config.toml
n_kv_head = 5
d_mlp = 1920
norm = "layernorm"
norm_place = "pre"
rope_base = 10400.0
qk_norm = false
bias = "none"
tie_embeddings = false
init_std_qkv = 0.0273
lr_head = 0.00445
decay_fraction = 0.583
final_lr_fraction = 0.1
doc_mask = true
dataset = "wikipedia_en"
MLP neurons of a small language model. Each row is named by its layer, matrix (down: output weights) and neuron, and shows model dimensions 80-271. Each number is 500 + 50 x the weight over its row's rms, rounded and kept within 0 to 999. Numbers have three digits each.
After each neuron's rows, "raises" lists the tokens whose logits its output raises most directly, leaving later layers aside.

L12.down1294:470495524483495427558488410532430498532439420433517495441498467512443532442441514459524434585576543478548523421559500482475484532509572431546535416520383436431537482514553480481486493551495546579482478499548468509462561452511540431464594464487407489507583543462480436484473434505597588463520527490518495510530538447488447409460483497503573467490501524571554533474520546440501478489545485499524522478449546581561432459528585550562501465579501492454552539561473597491507556495517455531541525492493478533467474444533517644436465507503409533464547600444469526556481503427516494575
raises: "ty", "ties", "s", "ster", " way"

L11.down343:438480543505512495474407557514516491491490543442413527496524426499397429476498653530513565468550460497495429517503422463565515582439464562524483558468511575456585484486472534465453530491550557596562514539391459463535492516593504443418602509466597541461416551468558482560450571525518522488416529473451464463476551510525425443588491502419434510495484359528488582538506566512484485480612440598561423557470484455521543547487671396545469464413515470464469557518519491563382411500513587631494417617479482559469480496516570475448540548522459443500568579556464443535447496545473455473
raises: "age", "ages", "ili", "uel", "ten"

L11.down1872:568382497495535495373499560534543522428560506433501476540388533502519542442480497523509573475536568533504406454475450409481532448401478432509469378496558544531529564492460527522476500475442616576551545489562448519541441471528531517494597401478490430434455574493458475537428459503532503539518497498463511460490511495475514519462440410499527428497503559535502527456516517502611439521597497457538533402518539576478567557531494460487491574521546499464476469470463467510609505476538515450472393546525581490492500451518595426428486453553550479507508574443615557592466421495419452541
raises: "n", "f", "ath", "ft", "ne"

L12.down51:437496520549482427502449548518427473559492568532481493496420355494583468479401517550501506561482567572527519515501554533517430541489414428488493504548506482526486537555429483524513497524506472502461601518515518498506581622443507460583656409495542597431515556581534461601419533565464543357598503539457546484354513509514531563490499460531453435494420456490551489488528558516463515492513506568497525425479466482495487512645508365597449489546454502582556518528420531563536571574438425482494529507458461411599501518462531541475501497493516460564406464510485418560477551513420488481
raises: "board", "point", "field", "ils", "c"

L12.down500:486517442506529494518436524506510586445494495531438453524481546464447585530476527468468589503473475473511467504493435570553427480455451448551500391564507507474546514566533517517424480524455491477502493528516505496460444421505450449514632516506558471540421501586501477530613449504518507596470456462615528546518406484635544445471510511476520544554535539550580580485471485544512532464538362541514502484526478549551588451491432515541441373494465475456542520482484489537440558480514473510543550519442491472483531609513484468490484564533535496509465511517520434456468468443525574435
raises: "ged", "wn", "ger", "gin", "ge"

L11.down754:478450460531522588369445526416535461494523380505461582506500562492511531516531551478573498595438527536522508488474428512584495503533548441427598515528470468432521546526557568399510524468510480589480578495520517502452463488455512495499602550483496511547565493482467474443517384509473547410533471504427488636520466455486492532591457491556447511465512524466497564454456449551438448558540416598457561461665523478441557523483513513499457480427482389537605535473513464548476439432433497576512531465523447490443457505505489418467501493513549483478507516536406545382464470456405532488
raises: "itar", "ces", "ized", "ised", "ship"

L12.down1673:603518437478503478471455468533601489462433535494366521618483545459480459638506497476485541470567520498421531610547519491426486414468554504509541432472466451541581567504571491479433456463516488470463570434543521536538535473448555495585537499540414485491473484395491531511596522508564507443474509510522567441540467484441469486497484465463574520430473448567548433515537498492560529546547490494592458548501445424479428549600500529556508491544464501473498385415562447537507510469434533460551487476524444520517571428577542556457562536562602433526462562505474535534496454433517449474
raises: " best", " most", " top", " largest", " great"

L11.down149:408481448475461597522599547385511530499512429521478501522568582469510408552435558497483467515496505444461543460514501511583495498546426491439364537464506443543522532578482472538501479588536449473484471492496549534425477574526467476526510553521437495451517532473555483521520440505482518542412529570562444498501540539455539566405492538516465526505505452494486453565462474390510484521494549527540498530513412530444443523502460587456508384546473559531440571460640585462526485525582403440477560577579458576401598529535497534456434486513467478497491467496436449533565505423560545434
raises: "une", "lor", "isi", "umb", "un"

L11.down656:421476472568592483561519430521499475534553525513503445513543536500514505509535496462542535521432490473499493417447453550584465608490425541513458465504547540567490448597509457461425463551486427528547490500515488547485519524519501497470452607528354544486488501540499500630455406493496472567502473497429470464351514496511643457514495412479482449534533597514428505617467492414510522517503515562528578458461496450469561435538351438582492390420467625548511436491541426520467427426543464476462444522513501494507545491508529525502536521561535571618441553521505466533580455515454483515
raises: "ale", "ript", "aling", "ija", "ales"

L12.down1063:597552439451476448412538537571517469504427450549395448441494499450525505462546475477436544565479556477511463594526473508537550497572514544429506486626474551567497545437438512439459503512561543448604523500456482430508527444450498484504545556513527567463584456459500513431466542565554496483500511447551541590473508425601647507490479536476524500484542521541503482499473535473452473542569457500509435503524454434540490503499538486336579510560495515521479463373593544503447548505516473516460564384609540503525522472561439500435561462500508524538464501557500479434478488426536456481
raises: "cest", "ban", "co", "fa", "ba"

L11.down324:493487420452491500507564496494550443512497522472387479508562506522478513523518607476510578557531510508521517387410513497538502465513587496553500384489483585392476492565515462442423554492396497530574513497477471537516452482539526522529489564474459497565558557496561441518460445535385552492460513399539570500498490474475445550468493442448486491557524546386437529505507480545473545521438480562459570527540471526516496399561482464505512481469457481517557517502413399489417441563471598431480505582606525485504452518511576458434503592421523627429471460517544373555444448536489449490
raises: "o", "yo", "ira", "os", "jo"

L12.down1627:530458499484546524506502548458476633450497554480514552425464499568526385538499536458501418433432453522470440474449457408503497494506499515596476496553348472546520484480500516528597470494508576544510604488561459458482454432431493471419502539419551585482474482533553453555511472418483431450533504469555479557499500466494465459451512505472503474551504530603440468556429444469395471474526423556570530424562512559536516487531511568472413427536468503476515581475519544475569594488455482486404493526383543529522555490509514554618539491533416469383456433506575498581473487529600460529
raises: "gar", "ot", "day", "the", "cht"

L12.down1441:469551526558494538487501506558504507501513444514521557466495514493487422467492523482569472475509482415400477408544586447397474541483453571400456528481480469602566443538471545409513537480534483522473503541461581486459495511508524513493409512497547522530571545506464668527592498493437469483474532536465528587571530455462515518499546581499461543526478447399524615527564477504464525421417485520395436566398478480490522503528473472499537546567465433445508513619613487620470445545443497540438430438531583467489543523490453469512447469441478504521485490539510471447524456469539521460
raises: "les", "ines", "led", "ls", "ler"

L12.down1554:468477489516523462532547466444585546435595519504457472507465545510554568432408534555631480577485491491503547490429509485518461573530558514415434487500474474495486469531507552478521554454590518446489440438552518454593506516514535450556451445530500535561604454573438460377419541555462513431514467411466430547490558517432456582456513394518545503425505507443551525454512429515459509439491526480446511526500501541489489454496497433521518531458498439462552521461560509417569485433651459550617505469510581511560484543523426509370492476461334422478500450515501465539558496492530440504
raises: "rid", "ans", "an", "head", "roy"

L12.down1692:540575509547548553495490550540587498498567433480538548422423570557592451423540510480358621434627487548475477461530469560593510472474546556550519540417585503499501561480416481438451478570475429434531501533502542437541462465518472513451488478510602450567546390467469434395555578561451488560424559506538490434475556466506492548504495545510477536537626436483499504520469553555382425547433443507517538479502453526492607559557448459520520481552552451426497475449483481448512489456508503464552460427470500446475587518640491542495433485490494462537400562567471467455446531500345504445
raises: "y", "ys", "ét", "er", "ers"

L12.down779:540479462500513473379557484457449443427398482523397502513537485382551571500473464508592506486543517478413481553442470479612545509518522599459493455565455509535538542513491395587544479502473560508436498450601437452445560532517492555448495416504551562477446453448504464479510525595449335484526429501493486449538442438511587567569506413544464474430483492479472419497565597489456496499455489460509540539454545477519488542551392575480510532534474554493501490526506510529596484528528596607467495563489498421584471541575428516577558517520444492457363582496537501570489435461478461515
raises: "ns", "n", "nis", "h", "m"

L12.down339:398486460435508535428472463501504543369533467493504390564603534548616494423477489506500491571432483517457563457440485486546534550536515469410581503459525562414517507503486471523489456472529532468546547468500420442540480454479562452598520459426508481516521445382515457506548473537500564522441559438561469487546487532561446503429453599484549475462584531508574514591549496511491564483457427523498524521488541489516594497540559583570539456581568466535517486497532595530518491503482478499582414387462507509527566477490437456534447475509450464456478520517498491562548554492541406358
raises: "s", "es", "se", "sburg", "ss"

L6.down1226:533531459577538472586512592537472439576559534576499581553448467573469550590523479451486549531495422475501413348605481522482523510525484571552456433531494497504601428541472454477521371505515446614495515533460426518496455452511567464388431371466506407501461559529449435504438508533490455586524464493520460463472497459425525520504526527405453684482590496460532551432446493531462506456604519498576457493565473496504494396557539465477549471515513522492480479529569432460511453533483576505485452525485454465512496453467503473478477481607564548393532556508562549416485475481457524468
raises: "oga", "ong", "ose", "on", "ond"

L11.down1739:448505478396493587562500453491518484555467520431508560589525506506397388525448588452422544473512443549456455474515396554507448481497554487491525509405592446533531537501599478515548537572409526479485501481459538518464488440546539501512605436476620462484493539427588561499481461551534507483464589476509508518478437540512493500452438533533492516543572461419529520481474443491375575477481502473528397548421454569493383504520546532485572469469527470562501488572584576562486499471441449543490451471542544481553520552488493411580471604545470492575452473477443460504482403560490464553
raises: "isi", "nai", "ola", "ize", "ist"

L12.down47:414555509534434564497549418448493497494602535568530481566532551455432415462470536498520475547428476541517480438554572454472544487488527490456434476586489557441561501492506515429485551499458446648540397488489461479517498512524507420570539548400461541531465538379473507472504531493535499537453494500489488547463546559401492572481409501488479491501479451398552447491483561509554542436424517450526423498505460522504477532511529426461589510435485553546507474457476509442523387585574461584501576439552645624448552476556472506539450482558456588473478490507460534493488576512585413514
raises: "ung", "up", "ima", "uki", "uma"

L6.down431:386546643486445537426514444545583530460573593476530611429478458478513461569448538493444461464546552500540516517479494506487518566525551477455546481543517494499481426538457542515465473547589480475549499514484515452467527493512551477474466496593411491391518465526523566488521468518516551551593517506547473493572486527509485535481576503438485490487485458624637484581448423472413549571500364472476514455479433506424612466545563564426477445456440463547446534456497567484574514457463424501446490581515579378461499452547462480519501460469468488531487462522459440513508534486589556421
raises: "gun", "fire", "ward", "pec", "rig"

L6.down1524:552533501525486575596377479426500516504458478488489483469479454546519531446507546516535535528542491429473387561490532346485475510451496473498422518567480519488491523546522582541448536533469551467554501473559516589480542580530489536506527476478467495535496532491452495556364609491425593528482445444509585474575511488540488457547540552501556484570546505460524491476493497606328442491549457510463456429493484443569488453487373502485418512463581500532429428385548521513430567499479433586517613549564448506548544435483558363457498554501437522422608608504456456485445538572524489477
raises: "d", "ment", "land", " of", "less"

L12.down997:544542578436504468459522488521525444439451498492537491493520511549522494548521543460435402535495524523496513474538515532531540544489495560464559392519406643439536463544431529478545569516565564617554510535579540499408490469514512575555466509427533535501490562573432496478395444522511588551601471495503474454357479547532521490436510528577475583547537558516564482505479535456482420475495531577401482503556453464560498440503463473550426467491580408537457536521549411486506459516508458422520371383457611461509466494446471554425475388488556538500442525527458496431494508458482466561
raises: "er", "fer", "c", "hr", "que"

L11.down655:480521471530453394468469525589522503545491513589477541513495487559480535660438509480423530483455464445519542443519496431464537574456473546547502526494507509460485563577516503482488505494552493543581543581536472537534531420537499526397454436531552493443520433483508473583486511469489495542491385474490442512505538449392443527425517549486428452510603531491491496558522496591553568496551556515538544473428588476521565530428550457466375467431535617530537451476467483521556431445457438461427425448582577533526474573445572469516510490433402499391536465485423528535555506480449462461
raises: "bin", "bit", "bi", "bes", "ose"

L12.down1220:472507605420382514483481577586461513548467392506504498504532540451430526544512494530426524438439524440513559423465551500459411557534499565538646440422447515418513466537485419538485457517457481426525535448610576555466463506532526468580523563455556590477499531491505551444507519602470521496549475498476547539547494602443468552575564554501518494461526460476546442600513526465524512506475447472474523456367574600560465556509461539494388551566434506522527570490512539506456529561458482544495487476481525527484475451486575497500471502525385513468453508480551450489465522440517525504
raises: " well", " described", " seen", " shown", " defined"

L12.down1130:425527518525440499447454442490513446530446520523468545503516493541515546403477511466520506386414467448427394409496426470483526646531517468625538436446499456458535553576560612472527510485464563534496460572481531452452558471623529468498537529542534510481499518513504525417496474531597572416447470453458527446565410455506461526468566449378574475503487416506506459480536435502511496507423466426480607476533466537534560484442508465573511507564486538506489455507526590507471435497446430553442519379507494507539550540574476425470511483472604523346492500544514530454478587472445509470
raises: "s", "st", "ies", "ster", "les"

L11.down292:492563490491549418477501577595489516545534478444426584532556517421479537430487391490488554486491508442523422540496515505443425470517557515422522521469553531562574481514454561512561488509463461484585433565484451531526495484514607467449470521453486499459583489535582509514618541460417479508495497576415419575485507503486455431537374556493576446526410491582603505541498475546426594496421470538464406435508458489476509504544582401485438447533483534484506498498524509457494457524517563568567477519403477480563567391485430498481494466503489583440529460459491506467537535534459563435
raises: "ky", "kh", "k", "ka", "ling"

L11.down264:507502483525524513495452475558520464553375534570462547491413585443458559540445492505505531400462540531532472516570546554527426569567536417460453488506556513597479532543567483464497580452527480531545545518466639540569509516541429591555545492520546467408466553462476511594503476448527507521494447471432507572475467471423552541499433475556405401511455429481532497519506362545476503518580545577389491464537530441540422492501462458408510449480462520472538528492531498542501421524507412462546473520475572443512526528422500503491435457466531461507537479487477419349454479496545658555
raises: "led", "les", "le", "enna", "ling"

L12.down838:496574533487512555516538501509513524543495476547454607505500476444518462436505492501414514455591551547551457458529499424484430427459586570501482508542447495547391380514497406449503512479528553516518482497501422422515575483549523471497572439447507450461483411508536440601508427487549532401573510542482474594349560547490501520496572490539539546535427535484449474425463535520493377499492391569491519483566600607483517503469376511516527484582483522520554580510448445424450429562546570415483459462436559453487575527609528494534484391482492389465544488559501524486543559432445487444
raises: "km", "y", "mar", "ying", "í"

L6.down1623:499431524492473428446548473438566569455575497525466561589483415587451383555510511577479501489530578559535419477549484565439446443586422506554470485524450571530490580492489557469509466530455560477565426573527475518440511501581535418541576487498503402406522543527571542513477573498535454419532440519473466432532492527467409535490473524501506523558556505464507467535495390429596597417451524505510444457471512448493557474578459488511534543460532519484429423396595422420442487532465455661473622566552525487475467464431566451505567420497539439494501497546446520501554452595547502548
raises: "ain", "ains", "ree", "itation", "ate"

L12.down1896:496509522489441497505565493509473527545489519497560399513481549537523529430408582423507450401505563418456538463470589448508637436446504512554481517541512521507557445569477496499543564517519444512488501480540491423493593581520479414555457367561514534523480505464432382542424475426506508475528590583546489515463529451550510513503478433552484471504489503463463596447565431546462541495491522447493589473505481504497470506561521597486499603470526513462554493520519496524475557548451499449417573431518564542622462424540486524545522446447443523564459571400564519540419472503463464543
raises: "nce", "n", "nd", "nt", "nder"

L12.down1251:523505461500530523543497456608508476438461505484503604516519494496438454503438425504422556506540408470507496470580509527607566578486502560449503460566439508522473532513532537483521513434418435527474490538395475471512509450438508493571501469428479394476577546508517396499507491541554603470471392473521529537452475417459476516538438555527477559624462448462584516500559489527457500571489528476504461560548561549588538546526614543430505494465411533527541584503511514565453445479521534380449507531499525483507488500537496526480524648549458420520534505465400535492474485592445539504
raises: "und", "ib", "ies", "ist", "isi"

L11.down1095:454399550568508421378502428639518509520577504415396552552544524494447469487546501469508515541390541444469449458496580554472536529519513502517545489413530531394466397468532426519470531436456487515484546529468551524520566486532381579434419566465550450537424522522435509500414530616495436460429451493430481522491469442498512594492502438568493530458544491548453567465496486577475590481451515474504579479477537526538511368514436470505472519439490508441516597444574464530497491535551522508411496536400542542501605457527523464490438523480468564529483554539529493471577425479485394558
raises: "ute", "ona", "one", "ones", "amin"

L12.down1886:490546501483562549547526546457504475511493494526540488523607490566539501501477513507496592436454514513528554563477505508462473454465427543514537486501489574453463467414504577529510577526593489462420497428477445515507491523501505460491504463504490496486517528477492577409450516547504628495535544503467525446545522429385501635509528428469417473533541421553459455556497497445539560538454496503392536561528435537419456427446442467403551469462494490441506396565484428495516502606480411536407578500535530537533510509556533505460458454553632440456526458495514447489443520509490494492
raises: "ada", "aha", "ando", "ander", "borough"

L11.down317:576569628518496384429432469566531486492423516506451469502560469463490450488503508528445556466478523533452469445504438470426463562489515546548520503536475515564535530462455451512558482500511526484576313522502462406521495393507495643524642533447462521525571505586534466559493503495504508526415549511504446486536503435507566464479545532449541393492509522477604577515484577527448508560574622436483525481462481586417500464522478465488493526535528492591500605465576459497570448407480631435476531527483528438413510488431474542500453595500516485455443572485491586471517463465574515485
raises: "ched", "che", "ch", "k", "ci"

L12.down285:528521565508477447511483623443529467517533388494474514444502608548434555450524512492370481496498525473589577515584458516460506574530564530419559372522527379562569479552444468476526472515513582551478523451580527623454520466483472511480470393490442490487527509547489506410590539476555534424490421535521531529496526603499477476529448442578503468564537531506540474500464504489440465468592479570504555490497421570486624533462542459525498525494486511506520468477493493541579506519464439528435576609519530518517532562465428531512502496457488505485571600500463534410529479501520482419
raises: "T", "AT", "Y", "IA", "ED"

L11.down827:421450523494463587477456514518524541543520505499405536537416510389566476539550526521425460529371502476539505477380453578464513440481515588625593520553555551580516550473441444579443490481413552520504517481546485485489529514488488468485598428473565487452403494497477502486517572531536560465461573493457478494459454457515498471472570595476485571587369501552419518387459497418419473573525506510490601401586632494598494529563500446463445485460519470609512554530529538469473461528555540432567557538497538454456489491481498547579565549564502505487536542569502444505533518435515538469
raises: "com", "org", ".", " kind", "cl"

L11.down1483:549532476480533522530469489442431439447510499540550518504467505511454499546563528470539475413563475535507514481467458438490461458534538405431504515563459466490545445389364469487494462500509565554520381526493479469410415497412460541490490479462482579502587448559385507553557548502405517428559475416592540517482590498555528547434537514577519532505595526447492411457421441572580504527534501438379527468525532493568427525539415430508481459497566434497552556536443539501489500433519414571500564569474498581437479449523464539475532539520469527562460571456512568521462544387506598522
raises: "fully", "ally", " his", "ably", "ently"

L11.down831:458569431421573521438484496521455493453533586473479550447488536392591491624534506513525362464570462566476480414479491518557503455510475479534488503458475552451518584526527440488486556539413488522570540532473496521544506513526505579590542600477488430421429515481521514441466517527544459580400628433512481339491547504453526496483407437429521543504476452467514516441533479522402510555491469520589461504538493465528514580533584521453534537390471531467465451511436462588485469479532413510478438522544471576548513502496517541469385489479510474528476458493466376529504525577561499556
raises: "u", "c", "udi", "is", "ire"

L11.down413:437508489570561515440531429617465498571456482534440517481530474477506524504471555589456488491432479402485391544532503506444429551540461483485478579555569456491431563567413590571497469568472473486509589535501574434484569520525546483515487488405416573472558428498535487663498491487464483425510488513579410487529452446469504599514470529563456491535502468494456532475517571544547570496576497558557553421567436531483483468481459526569508475537527526519528482437496533561523500437435543491443371483520587471419508506443457494493503535544466536453514478526564462526466492482406473503
raises: "ius", "phy", "ial", "aria", "ia"

L11.down1462:453586474515480424535465476524437602457526451454491465539517427459512507545539439563457542548563499451434455546552434423478494476477456561499622522441485537468530543485454390573492521544508524463571552604599551483459438404524532493437565416486528448423523470407530443554473464515557502412604545474468567523556508484475425618499481539484524529489586471565548496492477518489364458483523475394442546509427545464516541558513537520521556497456567430495492433575543506517496510510360560520503457522491483526457520453514565482476550479522474548461602571598486585553483526579459502536
raises: "ner", "ne", "n", "ners", "ns"

L11.down457:413539478488589427484425449532525488464462513512463574495485653448510544388414470415500509582607528413464461556477515551445502468475572480587532536457586439448490501422485454594516460478597567491503429472553413468449435556556441463478445461492529540522385525428480435549526461456515543482409533497571522572479546458536437576577512480506505513559488402459469461503526393563460554523596520565459488416453520548492534426592561538468557490456513472476509485514579549560472505579560502437397454481442547500471492508544559500546516541498539524502541517508550503549514490576526521506
raises: "ez", "nd", "es", "ant", "nt"

L11.down641:563514491429475444574598571407548475497537403571529496459405417348501376472439614531435565489441456528562500476466513515567541535468578472612383551454485514541556450467470474462465546449504463535526519470442593571505415535546491445577589511547528553484361426509509445543544418537500423491439475560477422500464523570517466487549607490504445482515436471431524485440583492463582501523526539515507508450496413530456492511506479508454543470453464526524530506481555440503534422380460568545467551567491520475479458418462423507473466458557568508611443523575544529455527412522611529481
raises: "ma", "mat", "e", "mes", "ids"

L12.down230:478553488453510515489480546446622537554468445475485456495613510505454479477558469440478589535456507478526448457525391550532447580540521541561459543562458464502539493502521529564564451498507544448466479454535510535570497508611466532453503467521483415442405494501441388506520306533547542546470522505459469495549368461430449506589547482461481430546495536437475449542492512430471484543509610466427545546552502508523624487575582425395473580439518550386545499463511482543500527513555480597418502487478468495516544633517582425556482430427474445571552568546582477534517531575525511498
raises: "nan", "nai", "ina", "stic", "nu"

L6.down705:446621517495498508504517450450486526443642535593449535492496415493458535426524517474497545538529394501524391508424569573517433464458474435481528514528451468479480495534466484547589503470487537515511613497536498428494549438520479458453407504430424534590454536475424519475542527468476441514398507545339462584546496542536524539540467525518456610478490473472528461381583493465445452461497468603551485513555548451412461570543533503552481517484535513505631480496555571488568546554475459487526480454495473490445500431525442473498469471571507473519552493586595546468424563529504373549
raises: " episodes", " aired", " films", " movie", " video"

L6.down495:460570471480537517458532552462454557505462477443456516552391450541495563476469427521534583532521526518444468476501497550473448440544521519535491570478365589519471476501423462550487427478457508526541486417501486601470581479577400592579526478506498466542478433423523473559556479531417497559467525516464531455473447534423544526467507443498508442498528467545443589534537590505508527411514476486536391541435559452551583488553431551557501516457502501534625603551454559407513376440533496456538413565422571460536500507626489496644479472470459484513489522423504571501446464504500544509
raises: "n", "ns", "ser", "ction", "nce"

L12.down475:538568448525452526466479518487513547552523528510455479481423646466501500487482537470537411479588556437475506472475485376554495541495566575483532520503437473563383506478497512420510450496472485441525598554538506496497535515519505527538481461499596504456523587498586404432541453448542514528541450497524593462419533423526484538496471551509506528513490529540468543520538544497433515507426476452463513525462533507544488453502451487484418515523576534483531516461541483540467559480541455424552555443512532484539526547501546492619421489448311522448441536487511463493497600487612541587
raises: "y", "ya", "bu", "fa", "ye"

L11.down701:463377510477475541517505547563511473556466579482531504461535492500480531461568530627524568510462492573493403528507503494454436580583505500430402581505584547510475481494532459531488456514383470467357445445582474508522500442567514438464488491453524587499429553503524456556502543461567476471500542462580541502499566585523417493532579605474515444542467502471479540536552500557463506490532483570497429513540526435521456484525471538514576490434488476509564540514479467557454420500538430478530380615591506529522533503437487473422506574524543520576416476317473480519446440531482480538
raises: "e", "o", "il", "ria", "it"